{
  "positions": "rope",
  "init_std_qkv": 0.0365,
  "optimizer": "adamw"
}
MLP neurons of a small language model. Each row is named by its layer, matrix (gate and up: input weights; down: output weights) and neuron, and shows model dimensions 192-319. Each number is 200 + 40 x the weight over its row's rms, rounded and kept within 0 to 999. A neuron's up and down rows have the sign that makes its largest values positive.
After each neuron's rows, "fires on" lists the tokens most often at its 100 highest values on Wikipedia text that the model never trained on. A number after a token or word is its count.

L7.gate398,233,171,225,176,230,217,124,155,192,248,235,243,216,246,140,184,191,202,215,187,179,212,180,211,228,239,237,175,237,301,296,243,198,159,215,233,148,261,208,140,248,197,256,236,78,179,195,188,200,211,220,205,266,269,230,308,292,204,186,192,176,253,209,174,133,266,272,121,221,191,227,282,231,196,203,149,55,142,212,204,212,176,178,181,291,220,219,179,168,201,131,163,255,227,257,260,215,155,174,180,165,193,226,218,202,192,174,154,212,189,197,146,226,171,123,229,213,209,302,152,230,204,223,174,155,166,178,176
L7.up398,262,194,229,217,224,258,257,120,180,176,154,207,270,152,208,198,205,167,198,235,152,202,262,230,156,220,120,202,231,132,155,180,213,219,244,195,228,212,128,275,211,253,157,183,274,197,194,211,225,198,195,216,215,169,166,278,214,211,225,151,140,199,221,217,132,138,177,200,212,209,156,222,205,172,179,188,151,178,172,189,208,198,196,136,140,247,201,249,118,221,220,173,151,208,251,165,266,132,193,264,260,157,166,183,250,215,160,215,235,211,162,236,256,334,196,201,256,202,206,212,176,159,176,148,206,204,230,219
L7.down398,232,186,201,169,180,201,190,243,226,194,234,250,196,216,153,216,192,134,154,184,127,244,168,294,201,233,220,177,142,206,192,263,339,280,280,175,109,185,143,196,140,260,271,156,248,199,197,135,205,202,176,155,183,236,184,226,233,214,210,185,206,184,237,246,261,200,204,226,212,225,168,183,168,205,265,201,245,208,156,215,240,119,175,199,173,199,278,182,222,169,197,136,202,198,215,174,195,240,171,186,242,185,179,139,203,189,157,179,196,198,168,186,193,207,199,256,205,193,192,163,288,183,194,243,160,239,203,162
fires on: "s" 30, "'" 19, " (" 17, " |" 6, " American" 5

L4.gate255,330,228,207,169,184,209,230,215,224,214,167,168,176,263,182,162,115,217,185,210,188,230,221,247,158,175,153,221,200,149,247,218,212,173,163,207,176,276,183,102,169,224,148,182,203,210,201,180,180,189,187,228,209,228,227,206,306,138,228,214,204,219,242,196,266,198,194,144,157,175,200,216,161,145,186,231,175,204,246,251,199,173,251,235,267,237,288,174,300,198,162,165,165,263,264,244,205,188,171,180,210,324,206,180,188,180,175,251,203,181,151,206,205,158,147,213,204,218,214,210,203,172,140,279,126,165,221,172
L4.up255,250,173,206,208,220,155,186,274,263,124,175,148,248,133,186,206,212,201,279,226,266,150,187,211,187,245,216,206,138,176,153,188,263,256,159,228,307,206,213,177,147,211,207,174,214,157,213,255,212,133,255,174,226,126,110,230,228,150,216,177,156,251,217,171,171,220,182,151,198,218,127,204,190,235,268,195,219,218,237,194,206,203,243,201,190,170,215,124,134,233,112,200,126,156,260,218,165,138,221,160,233,239,202,161,193,173,300,195,219,199,142,149,178,177,253,227,244,175,173,210,207,149,137,185,173,230,192,168
L4.down255,230,174,197,205,226,148,225,281,229,171,188,206,176,207,142,213,244,265,204,179,213,194,176,187,202,238,166,188,189,256,255,240,196,162,147,171,146,148,229,231,180,102,231,251,139,183,200,226,197,201,230,204,213,162,165,274,207,287,150,201,209,209,208,230,206,245,242,175,247,225,171,181,170,157,186,65,170,157,173,201,148,146,281,176,218,229,200,163,285,245,185,213,230,267,198,185,126,210,218,141,260,161,140,202,287,223,207,177,204,185,170,229,250,177,166,166,158,99,231,159,224,226,232,207,155,250,216,226
fires on: "s" 29, " number" 7, "d" 6, " week" 5, " year" 5, " days" 5

L7.gate605,249,155,246,241,211,194,179,118,215,202,197,168,189,227,253,198,206,265,178,192,177,162,185,240,221,141,268,193,160,156,218,247,196,196,236,235,171,192,122,232,177,169,249,172,142,166,186,189,194,208,213,131,175,145,154,199,240,241,154,237,216,224,63,290,207,167,212,125,192,142,218,223,170,216,242,196,162,217,216,260,234,231,147,120,191,232,177,217,183,174,229,165,180,252,145,180,202,244,173,178,190,227,159,155,269,241,177,137,161,210,238,179,276,267,204,256,131,143,228,200,194,195,287,186,160,183,259,151
L7.up605,243,175,183,242,206,212,235,174,136,166,147,157,193,259,189,245,198,210,217,223,186,174,191,235,217,163,159,149,199,183,230,191,169,193,210,185,196,199,228,220,147,230,168,244,212,167,162,93,184,268,156,226,169,247,292,249,205,247,230,241,277,144,168,237,171,209,227,244,189,157,257,216,256,193,222,235,202,199,156,190,265,187,273,267,258,248,178,275,180,243,240,195,119,206,209,210,186,253,220,231,146,202,217,219,214,181,178,145,213,162,228,176,182,170,152,218,191,196,214,274,193,201,236,177,216,230,226,143
L7.down605,255,212,222,187,284,233,282,190,174,194,195,178,182,176,172,199,34,192,210,183,193,146,149,235,258,141,216,261,198,166,181,174,232,223,183,173,255,216,177,215,209,127,158,212,258,138,212,213,187,249,213,200,168,140,244,226,230,207,178,204,269,135,147,197,213,161,159,214,217,207,202,163,141,145,230,186,176,238,163,200,193,249,221,167,206,150,184,236,217,240,178,215,217,191,182,185,185,190,181,216,194,242,196,289,188,256,177,165,190,181,194,167,198,194,156,204,163,162,172,231,151,243,307,179,119,103,260,179
fires on: " |" 34, " to" 8, " on" 8, "," 4, " (" 4

L4.gate118,202,207,185,230,218,256,169,125,220,263,253,205,213,178,140,179,212,168,183,190,195,146,238,189,194,200,207,146,205,151,246,200,160,249,214,97,199,209,161,193,166,239,229,251,185,225,168,204,239,173,252,200,241,120,230,238,232,158,158,198,158,216,246,202,166,186,219,204,224,263,239,203,161,253,159,173,194,171,186,187,194,213,192,189,176,156,138,132,176,185,245,143,179,257,145,259,191,235,179,154,227,217,153,203,265,251,254,178,179,236,218,129,227,262,216,167,186,118,217,285,195,121,209,224,209,138,226,224
L4.up118,210,207,195,162,190,162,191,194,252,151,203,233,209,212,176,221,189,198,233,122,225,201,127,171,176,161,226,185,253,133,192,236,146,233,215,250,136,177,192,151,251,186,195,246,164,71,162,226,251,139,180,173,217,296,171,184,141,221,247,114,227,249,195,190,148,239,281,230,251,203,244,231,222,190,242,239,164,188,216,158,231,253,211,244,209,191,237,249,255,142,217,259,216,173,202,208,227,135,205,204,198,174,185,170,221,238,202,220,192,205,229,197,224,191,252,170,166,169,168,158,151,213,210,176,226,192,189,140
L4.down118,213,196,202,158,136,126,178,210,254,182,168,178,217,240,213,153,209,194,201,244,184,229,192,227,168,137,174,207,69,187,138,241,200,221,176,242,148,191,259,283,233,140,227,225,192,160,210,167,197,219,221,180,253,222,179,240,211,239,165,196,233,250,165,222,210,231,166,178,140,219,246,81,218,227,183,230,233,251,233,180,188,249,203,167,210,165,192,184,185,246,189,211,192,220,140,138,237,228,126,176,229,205,178,173,138,201,210,182,223,115,203,138,169,220,185,236,225,136,238,224,216,183,208,235,205,270,214,215
fires on: " of" 54, "y" 11, " for" 6, " at" 4

L3.gate375,219,69,204,307,210,254,236,181,230,212,198,195,208,118,200,183,235,184,169,202,138,176,159,263,167,179,252,215,178,222,169,193,232,148,252,107,188,168,173,120,205,206,233,124,247,212,209,142,175,179,241,142,189,204,210,251,142,189,220,179,191,225,233,181,213,195,237,205,148,161,265,263,208,250,154,213,226,130,272,270,178,214,206,232,270,175,169,144,212,192,180,179,209,177,292,209,273,206,148,265,201,220,191,246,222,143,183,182,191,187,160,191,271,217,220,239,210,189,246,184,235,204,182,253,195,265,248,191
L3.up375,193,190,187,209,212,192,175,176,261,190,174,159,219,208,250,223,160,220,172,207,153,220,114,224,203,218,165,128,200,198,213,204,141,148,259,194,280,162,174,179,203,259,276,218,258,179,217,245,244,251,171,237,204,229,179,203,303,168,199,210,192,159,144,231,156,198,252,200,121,226,202,180,214,234,151,219,196,124,188,161,237,194,184,204,239,214,172,258,283,167,234,218,163,178,158,157,245,222,190,115,147,178,236,311,235,174,179,204,301,217,253,162,153,296,175,137,231,226,190,158,196,182,236,218,166,173,148,112
L3.down375,219,176,242,207,246,196,168,207,224,147,151,269,128,218,249,134,139,285,219,196,198,168,169,226,258,215,169,173,225,151,259,186,209,228,249,219,212,227,225,171,204,238,278,231,180,232,187,299,230,241,241,253,198,221,193,291,220,146,191,178,187,205,81,196,232,180,201,215,224,230,206,148,203,256,245,124,107,174,136,148,189,239,203,261,215,248,226,200,189,182,200,183,124,158,216,171,186,195,184,142,203,213,152,263,190,190,165,215,239,188,208,181,156,185,127,121,176,161,209,208,152,211,187,263,182,186,146,207
fires on: " to" 25, "." 20, " on" 15, " of" 10, " with" 4, " positions" 4

L7.gate423,220,180,173,234,247,165,191,255,197,204,209,244,204,171,148,186,167,233,158,143,155,221,196,213,226,230,191,112,243,217,223,202,239,194,206,198,195,195,179,121,230,170,265,134,211,153,190,221,297,203,147,163,162,276,236,193,197,114,178,225,120,213,229,170,219,144,228,197,273,148,143,217,214,212,264,204,209,236,210,206,183,293,211,237,152,198,181,160,296,148,215,141,167,303,181,247,228,234,171,239,233,244,202,199,222,222,235,239,187,197,264,113,204,161,194,222,172,216,152,201,120,177,181,216,189,173,241,270
L7.up423,199,199,205,200,160,211,181,218,219,177,240,214,252,169,236,154,155,173,261,244,268,267,224,222,155,212,227,178,178,197,194,125,188,269,170,203,201,204,169,219,262,214,196,202,171,143,184,236,239,203,175,210,239,229,231,134,239,139,196,208,146,227,205,200,189,205,170,217,263,174,147,249,249,182,182,208,185,211,176,233,164,243,159,180,162,188,177,284,178,97,192,135,133,213,256,334,267,168,209,299,202,142,195,245,198,183,210,223,190,326,224,149,167,220,240,239,182,238,219,209,164,121,171,207,243,166,175,200
L7.down423,162,182,209,230,233,162,192,190,187,170,232,186,261,133,174,216,162,183,257,182,211,215,238,188,128,184,252,273,202,203,204,142,175,166,206,211,242,252,203,218,197,176,176,223,196,229,195,204,175,143,175,252,229,153,189,190,164,267,207,205,209,222,192,244,258,199,230,159,217,157,223,223,198,226,250,220,170,224,198,182,222,160,223,258,147,251,216,175,172,216,188,245,167,197,243,115,226,168,193,188,240,105,166,194,204,190,160,157,191,260,154,246,204,214,139,151,250,188,290,257,160,232,227,174,232,184,234,152
fires on: "-" 41, " " 20, " -" 9, " |" 7

L7.gate187,232,167,188,220,296,238,205,181,168,226,201,128,217,268,131,169,248,227,187,212,251,186,191,197,261,176,174,173,301,186,232,207,295,225,226,262,179,182,187,101,226,209,174,183,158,170,167,183,215,159,218,258,207,230,179,218,210,122,263,147,193,221,231,181,155,163,284,205,221,159,126,273,234,197,173,155,213,165,230,220,196,214,276,211,223,149,186,182,245,202,160,221,252,240,169,231,302,152,212,185,129,259,149,217,208,207,174,221,230,208,184,138,267,188,178,238,158,203,220,187,196,241,268,189,249,280,213,157
L7.up187,190,180,219,246,222,239,234,140,166,173,216,110,251,188,221,229,216,237,281,244,199,191,205,232,288,172,193,232,226,221,221,143,243,159,217,245,138,174,195,183,232,217,163,197,268,143,273,124,181,202,281,249,143,197,164,211,253,176,269,184,250,234,234,128,157,169,216,197,230,242,226,168,231,162,191,229,211,139,243,213,181,151,175,238,149,239,193,239,156,221,171,176,241,187,249,231,229,263,282,269,186,230,193,223,209,188,175,251,215,168,234,173,184,128,211,182,269,240,231,216,184,218,192,224,214,167,214,164
L7.down187,194,173,252,231,74,232,157,225,291,163,230,224,256,166,229,163,209,96,189,183,226,259,218,266,185,234,193,194,178,237,211,229,152,245,156,203,190,238,203,147,205,147,160,208,174,161,196,224,177,180,271,192,142,246,141,179,207,196,187,153,266,242,170,164,186,264,252,154,202,226,192,218,259,228,209,205,171,213,222,220,139,172,262,165,212,108,195,176,161,211,204,235,253,234,225,233,177,266,184,228,235,202,162,245,235,194,172,249,223,198,210,331,239,196,217,241,201,193,207,221,231,251,158,258,249,191,174,223
fires on: "-" 26, " (" 8, " °" 7, "th" 5, " he" 5

L7.gate699,222,193,160,220,152,272,196,135,204,195,147,239,175,267,217,241,146,226,216,181,223,200,245,240,224,269,261,196,140,264,226,150,135,188,169,226,145,239,193,219,182,167,243,235,258,128,215,204,173,216,194,187,146,187,226,218,266,166,225,197,161,229,198,194,152,151,232,135,188,206,139,290,173,222,244,225,141,223,174,151,241,188,216,257,250,164,228,234,150,165,193,123,120,255,197,191,179,163,204,208,211,194,188,185,210,215,266,131,128,152,235,207,132,266,194,209,204,127,209,172,195,192,231,214,201,126,171,169
L7.up699,223,209,217,204,178,199,200,219,236,172,204,187,164,240,260,191,175,249,281,175,150,204,148,186,239,239,216,171,182,179,193,240,185,187,231,255,256,209,172,207,197,220,216,158,217,207,138,156,167,185,174,164,161,305,230,239,277,207,215,171,154,167,195,255,207,207,229,198,211,151,162,252,315,261,236,203,163,235,242,198,247,286,215,167,132,200,193,206,285,192,177,226,251,213,212,179,206,198,187,161,154,201,240,236,171,183,134,148,177,273,106,143,209,215,173,202,203,150,218,239,246,155,187,181,262,187,283,181
L7.down699,181,147,222,147,241,253,163,232,207,184,227,195,233,250,179,179,90,191,163,247,188,195,145,219,207,248,185,264,179,181,208,182,185,188,177,257,174,168,137,229,193,144,187,254,183,132,172,200,193,235,234,201,225,144,203,208,203,186,156,209,225,265,195,230,101,224,212,305,172,279,174,246,188,207,190,170,174,121,189,224,173,174,261,182,175,216,189,171,137,190,150,207,198,174,113,202,267,211,148,197,198,196,152,192,271,205,215,214,298,202,281,268,133,234,168,157,177,179,144,189,239,270,186,261,205,184,185,193
fires on: " |" 66, "," 7, "\n" 6, "|" 6

L7.gate50,184,192,184,197,129,202,222,186,219,284,218,247,191,229,166,232,283,240,191,169,288,269,175,164,215,241,160,330,259,221,186,179,168,230,220,255,189,163,153,180,199,218,140,239,209,216,151,212,211,228,223,235,211,196,217,173,180,233,274,144,203,216,200,166,190,188,222,210,211,248,218,234,145,230,203,233,236,160,212,201,207,169,176,215,156,179,227,215,170,232,264,183,205,236,245,235,179,223,187,154,221,218,190,224,187,186,147,246,200,142,197,228,84,81,181,266,151,242,244,185,232,241,129,183,218,234,193,195
L7.up50,169,210,214,222,195,166,158,251,230,179,246,173,174,187,265,273,109,183,215,236,236,194,182,193,230,219,173,87,195,246,189,228,173,198,172,179,232,181,159,168,242,157,262,270,170,188,237,181,267,218,206,201,162,193,163,202,154,211,133,226,184,209,153,193,182,127,208,182,188,159,192,167,242,245,225,212,195,268,173,131,159,267,180,126,251,185,197,185,188,252,229,173,229,187,181,196,236,183,295,147,233,185,258,148,208,209,121,146,196,255,171,224,210,207,146,226,174,157,191,240,113,204,216,218,267,168,158,184
L7.down50,179,163,185,183,171,268,214,140,211,199,198,202,216,204,190,197,245,226,223,184,168,205,228,181,218,268,177,219,229,175,212,192,241,224,182,218,186,207,193,249,168,193,167,175,190,223,180,192,171,197,190,152,218,211,266,206,180,178,290,178,203,221,248,189,256,263,207,173,195,249,171,226,160,190,168,215,253,178,179,223,191,191,202,220,174,181,224,147,204,229,191,255,198,187,208,248,157,190,183,224,218,201,120,228,237,170,230,216,232,170,236,222,183,196,230,175,194,217,226,169,220,226,116,164,211,232,176,205
fires on: " H" 17, "M" 14, " " 12, " re" 9, "H" 8, "-" 8

L3.gate613,153,133,192,266,229,248,113,196,194,222,192,254,206,256,177,196,209,174,134,233,149,156,195,238,204,135,207,206,195,228,206,154,183,187,196,185,163,182,240,214,137,233,262,209,184,177,243,263,118,177,176,278,226,221,212,195,207,167,136,176,229,215,154,218,291,207,214,237,136,189,221,231,228,257,181,141,164,169,224,221,215,191,258,210,241,193,188,267,255,144,198,178,141,190,201,250,202,226,170,145,95,244,171,208,234,212,219,186,148,164,228,219,218,181,221,225,271,226,203,204,192,227,247,202,219,213,270,226
L3.up613,228,139,201,209,200,148,187,193,217,195,288,217,194,317,222,117,172,220,171,246,228,164,140,261,202,180,229,166,203,200,239,163,180,216,141,204,208,195,240,208,249,229,232,207,222,187,195,226,242,217,171,160,150,135,139,237,159,137,215,181,237,197,181,126,250,210,212,241,158,282,182,228,253,261,228,207,227,138,199,145,143,211,241,272,172,99,205,221,148,146,198,201,237,215,199,235,235,214,237,195,148,199,251,229,265,201,231,260,190,172,170,264,233,177,226,126,170,209,209,263,206,210,184,227,184,202,177,184
L3.down613,182,212,216,196,248,224,283,204,206,258,227,224,208,311,161,143,132,140,177,229,253,227,177,241,154,171,155,178,207,287,234,200,201,191,240,231,225,270,132,243,135,197,200,174,122,196,248,255,269,179,176,309,217,159,217,207,190,262,164,143,168,237,183,221,195,176,212,246,182,193,145,232,202,235,242,272,215,158,216,217,162,221,163,147,210,102,246,193,170,174,187,221,144,148,250,191,160,197,284,190,190,242,176,144,195,202,240,224,150,200,167,230,176,191,221,214,220,247,148,217,179,209,258,246,171,163,167,174
fires on: "=" 20, " by" 16, ";" 15, ":" 14, "|" 12, ")" 6

L7.gate310,206,210,214,194,208,215,162,237,161,160,198,279,158,199,217,276,225,192,190,217,211,247,216,153,209,175,187,144,241,203,215,212,241,201,245,197,160,162,153,158,216,238,233,157,201,190,209,175,219,206,223,184,143,189,252,186,150,209,200,156,253,165,191,169,160,165,214,182,201,236,175,245,200,212,178,253,209,228,292,227,207,267,265,167,204,279,179,184,229,203,238,202,173,213,256,163,190,165,199,193,154,219,196,203,182,165,204,169,175,210,141,179,236,180,256,206,248,273,294,125,148,143,156,207,250,210,187,187
L7.up310,141,179,214,226,207,186,266,243,226,196,222,193,207,205,139,190,238,216,197,175,134,202,194,216,221,126,210,219,294,244,183,160,193,224,210,172,248,224,138,117,213,232,218,204,172,206,201,169,112,227,218,251,206,186,189,231,191,120,147,220,134,192,224,188,189,207,218,197,181,197,236,144,170,214,265,224,276,211,193,183,145,215,195,164,223,252,219,274,168,229,182,128,216,128,224,203,296,171,166,213,258,199,185,313,172,150,185,159,195,219,163,138,170,238,222,155,206,175,249,245,228,191,189,211,232,219,168,227
L7.down310,201,290,196,217,222,200,284,181,230,153,193,171,182,149,199,187,189,176,191,196,109,262,192,191,239,203,210,193,192,187,233,278,207,162,179,156,248,297,206,195,234,181,249,203,154,270,241,175,290,211,256,183,197,146,271,253,200,238,132,160,214,200,199,180,230,261,194,213,210,209,232,148,144,151,115,198,215,205,254,187,249,249,195,213,201,210,241,179,187,161,205,197,176,219,164,208,124,169,298,201,278,189,240,200,179,170,197,254,206,236,183,186,181,161,214,166,194,262,250,123,255,221,176,204,173,142,199,215
fires on: " (" 32, "\n" 28, "-" 6, "." 6

L3.gate88,162,194,235,223,208,180,227,151,131,229,205,194,193,172,217,178,254,221,247,190,241,153,259,233,129,236,184,163,202,179,198,222,221,242,238,202,151,244,221,193,234,239,170,165,241,191,220,247,144,152,279,188,209,244,152,170,266,198,187,155,242,218,237,142,252,196,228,170,243,194,138,201,142,153,154,177,204,108,200,289,193,201,238,218,164,119,195,178,187,136,290,204,230,218,197,233,213,154,140,147,188,225,164,130,183,275,184,180,198,181,230,131,185,162,215,222,191,194,247,181,215,140,219,220,218,230,221,185
L3.up88,158,242,117,158,219,181,228,174,176,159,192,189,157,256,91,124,202,174,179,179,207,159,250,181,244,221,219,181,165,216,180,256,192,187,208,232,234,271,188,253,218,167,161,166,243,185,202,236,133,223,190,252,187,199,263,221,154,196,284,194,192,130,184,235,187,237,264,203,188,201,160,219,218,168,204,203,208,258,177,214,226,239,219,193,211,145,242,242,290,233,178,241,83,224,220,170,192,215,236,221,298,217,145,184,204,153,207,302,220,235,189,186,146,147,198,200,188,172,136,178,224,210,175,137,164,244,185,249
L3.down88,195,147,233,193,263,215,133,120,219,164,210,201,176,156,129,165,251,199,271,188,173,121,250,260,195,205,250,229,142,213,171,206,180,185,198,208,147,228,225,181,169,183,173,205,198,211,221,208,129,211,214,184,199,262,187,174,228,203,204,204,236,180,252,195,259,203,243,223,139,193,219,150,341,226,215,238,152,168,189,215,157,224,169,152,211,158,145,280,168,236,197,172,165,192,289,185,213,134,180,243,269,197,227,257,127,251,205,173,152,225,184,173,150,164,151,132,240,161,181,215,270,244,205,192,207,244,192,198
fires on: " United" 32, "," 16, "d" 5, " All" 5, ")," 5, " the" 4

L7.gate394,218,175,176,243,157,221,90,114,289,167,191,214,200,231,232,231,144,205,253,235,194,143,232,220,289,207,195,155,121,224,225,227,111,219,218,127,233,292,163,184,184,186,210,205,144,154,178,187,156,194,262,232,238,156,172,206,241,172,143,200,199,332,220,195,160,154,186,218,100,237,121,197,208,148,167,236,224,163,166,208,211,253,156,208,218,199,203,162,174,159,172,225,183,240,205,190,254,274,138,218,206,221,160,164,214,247,237,182,175,218,235,212,239,211,194,181,208,213,261,207,223,248,207,250,184,230,197,253
L7.up394,211,242,189,221,229,134,221,206,239,149,191,207,218,199,199,188,231,232,252,155,208,167,142,180,188,233,189,217,187,208,247,206,171,199,268,226,85,170,165,239,218,225,223,195,226,170,208,209,174,222,120,172,171,291,245,186,299,210,214,248,183,182,236,192,174,191,185,218,104,189,226,222,260,220,166,181,193,264,220,203,199,150,199,177,226,200,230,253,293,208,256,268,197,220,212,235,196,134,168,222,163,217,171,236,227,211,224,164,254,200,184,174,206,183,195,244,193,200,101,193,197,225,280,197,228,218,172,177
L7.down394,154,104,258,209,304,219,107,222,207,187,260,208,235,184,200,121,219,253,201,221,219,190,210,167,218,171,188,176,166,226,196,208,181,207,292,216,202,197,188,190,179,259,160,244,199,183,264,217,180,226,234,181,251,157,164,155,180,207,152,221,209,180,242,129,144,142,283,117,213,173,175,199,132,194,190,180,152,96,201,175,255,176,168,207,242,165,214,192,212,223,131,168,193,235,193,242,219,171,246,156,251,197,150,201,252,195,268,257,217,206,223,225,142,184,214,209,235,175,285,223,161,236,203,198,177,131,220,231
fires on: "," 25, " on" 22, " |" 8, " of" 6, " began" 4, " for" 4

L7.gate201,186,194,142,161,173,106,220,122,271,220,220,213,192,220,182,246,167,184,156,199,154,264,268,164,297,164,188,242,221,168,155,199,231,220,182,196,196,173,239,262,238,273,247,239,252,171,229,200,217,224,176,238,170,221,227,184,203,160,218,159,234,210,173,194,228,77,232,223,229,189,237,237,242,187,174,162,158,222,167,231,162,259,137,143,160,254,224,207,208,246,201,158,235,241,273,198,210,147,225,262,210,222,180,174,206,281,169,268,226,150,164,144,196,191,234,125,232,215,209,234,133,212,110,193,246,199,181,167
L7.up201,218,257,261,247,206,168,175,167,147,235,174,235,284,186,168,179,185,170,165,198,195,220,229,210,261,143,191,196,216,229,193,89,150,246,162,187,187,206,190,155,188,215,211,221,158,175,186,162,149,226,183,208,191,241,215,181,204,182,146,180,222,249,163,196,150,185,278,247,233,161,215,218,171,134,198,229,260,271,222,194,173,246,218,142,232,142,123,250,146,179,253,181,254,167,203,160,203,235,197,170,199,173,178,221,170,132,152,147,206,210,139,232,211,227,174,287,151,115,182,152,146,154,262,167,208,181,199,200
L7.down201,178,302,215,243,210,258,131,145,246,165,217,195,206,194,175,190,166,179,189,182,221,229,230,160,130,179,157,172,114,179,186,165,178,163,297,183,233,240,185,196,182,155,141,136,165,269,207,157,161,222,231,234,183,163,311,166,197,192,228,188,272,179,222,200,288,220,156,276,216,200,202,181,200,243,188,218,153,180,160,247,270,242,165,180,190,176,166,195,189,199,208,159,203,178,173,259,148,195,197,224,182,140,211,215,190,164,182,226,167,167,164,226,236,189,194,150,172,186,240,249,180,202,204,178,139,136,193,181
fires on: " " 32, "-" 23, " \"" 17, " (" 14

L4.gate19,199,203,189,189,201,157,195,192,163,195,118,207,183,247,139,235,168,145,201,239,164,129,190,262,229,225,178,174,224,234,187,251,196,173,191,237,148,199,115,272,236,243,212,197,119,150,170,197,233,182,150,183,235,232,287,233,128,133,189,172,149,236,149,226,142,225,196,148,214,185,158,230,209,176,190,220,227,228,216,233,212,237,326,177,164,203,217,235,195,186,262,188,129,203,195,257,223,308,223,243,146,241,172,152,141,143,175,185,238,61,209,218,243,142,181,250,268,238,187,289,204,215,175,250,110,179,262,243
L4.up19,300,193,247,118,191,189,168,244,151,111,161,183,124,209,175,212,256,165,101,106,167,219,186,280,247,198,246,238,228,162,150,207,144,205,158,200,101,181,238,183,138,190,132,203,206,185,230,198,272,161,184,294,146,180,213,159,204,156,285,201,224,131,213,101,154,150,173,187,234,219,235,172,171,206,136,180,213,197,174,119,236,239,244,179,249,226,247,184,173,214,211,240,180,262,129,205,211,249,177,204,183,208,244,270,204,168,211,213,245,180,200,196,150,227,230,245,175,197,185,215,165,185,126,186,214,167,219,207
L4.down19,190,210,220,220,195,325,215,159,295,165,162,168,190,248,222,120,108,167,176,132,211,192,217,232,214,204,112,153,296,264,204,212,200,185,217,196,186,235,185,245,250,159,227,289,167,181,209,219,240,199,158,115,149,157,224,201,199,186,166,177,247,186,198,281,187,245,185,239,212,153,197,153,194,183,205,135,231,159,178,204,208,178,185,175,203,190,177,190,200,231,162,277,255,223,174,191,244,178,176,215,145,221,260,95,161,166,151,207,70,203,138,205,159,166,279,132,204,182,225,257,244,175,156,226,198,258,123,221
fires on: "," 36, "s" 13, " and" 10, "ed" 6, "ly" 4, " (" 4

L7.gate169,147,98,194,274,259,224,222,210,244,239,207,202,190,199,211,188,188,145,217,252,198,261,269,201,196,193,118,144,199,210,185,180,205,123,177,263,236,220,222,214,100,187,191,146,201,225,292,203,157,172,200,204,192,252,170,200,176,184,180,239,144,195,164,249,162,221,211,112,241,195,143,155,210,214,127,155,194,176,159,206,275,149,191,220,252,214,135,201,199,231,199,243,184,155,235,213,173,192,176,172,192,198,204,163,217,193,229,169,193,223,142,245,258,189,144,206,182,155,128,208,196,200,319,211,173,200,237,183
L7.up169,209,196,224,207,234,183,216,212,201,204,281,178,164,254,228,194,172,199,223,160,159,99,170,235,214,161,304,179,133,177,153,157,274,235,274,288,252,158,202,149,243,223,194,258,261,224,185,206,237,210,208,227,284,246,198,216,185,239,205,168,193,222,175,229,194,272,198,181,119,129,259,258,261,262,210,203,275,159,203,197,164,177,190,270,281,215,191,199,168,185,176,171,238,229,202,183,157,232,223,222,211,210,203,279,224,162,206,200,223,141,225,201,189,187,250,136,214,232,193,176,226,168,164,193,247,201,189,185
L7.down169,230,192,251,196,143,199,113,135,211,186,94,241,240,208,217,155,210,166,233,143,146,208,214,219,122,221,178,170,182,243,199,244,190,243,209,257,171,193,159,163,200,232,173,205,226,200,171,229,239,162,152,192,224,263,218,244,167,244,152,142,214,218,166,214,187,178,132,118,156,229,153,260,196,211,176,283,315,162,190,201,195,207,185,219,159,170,202,169,209,161,225,210,176,180,130,216,198,272,208,234,245,254,177,191,243,226,140,220,188,181,142,290,211,214,150,237,279,197,204,207,242,191,124,190,184,181,183,114
fires on: " |" 79, " and" 5, ":" 4

L7.gate628,187,147,242,255,287,217,140,209,154,244,199,191,165,207,133,208,186,215,253,236,214,134,198,219,191,282,133,168,198,214,241,182,234,200,190,240,205,218,117,214,184,150,202,208,206,170,274,192,202,134,199,188,215,225,175,247,215,210,239,183,158,270,178,240,161,167,245,137,228,208,186,188,219,169,185,171,205,221,214,275,206,241,204,200,191,146,260,255,221,195,204,136,230,294,244,224,251,211,165,201,143,255,120,137,197,193,138,259,259,197,144,212,275,187,131,185,238,211,157,176,186,270,217,184,212,189,218,281
L7.up628,173,167,186,228,223,189,225,247,247,162,152,196,168,218,164,244,279,141,214,149,183,156,207,185,202,205,181,226,212,190,135,118,245,150,200,197,177,241,198,248,201,201,169,184,290,182,218,203,135,179,191,217,237,184,253,217,190,225,195,175,199,174,248,163,187,147,211,199,134,214,121,195,194,174,190,174,135,199,117,248,176,223,124,206,195,145,224,227,152,167,269,241,127,250,166,219,192,164,266,187,214,151,212,198,226,165,206,181,259,150,213,286,169,163,264,147,304,269,142,168,217,244,183,175,201,200,226,276
L7.down628,218,161,175,207,182,222,174,210,216,214,123,249,171,197,142,201,177,142,164,151,230,165,170,215,226,174,176,236,202,228,159,162,174,253,221,214,253,225,152,146,240,138,190,255,209,184,175,171,166,162,223,190,175,209,225,247,228,213,268,284,230,194,236,118,202,192,171,173,181,221,182,165,170,156,190,164,173,160,182,287,158,223,231,179,244,194,205,127,196,187,229,219,229,169,224,220,145,152,195,219,197,215,167,119,177,231,306,154,223,210,226,200,233,254,271,93,176,203,199,184,312,202,222,236,201,178,174,215
fires on: " (" 31, " not" 23, " the" 6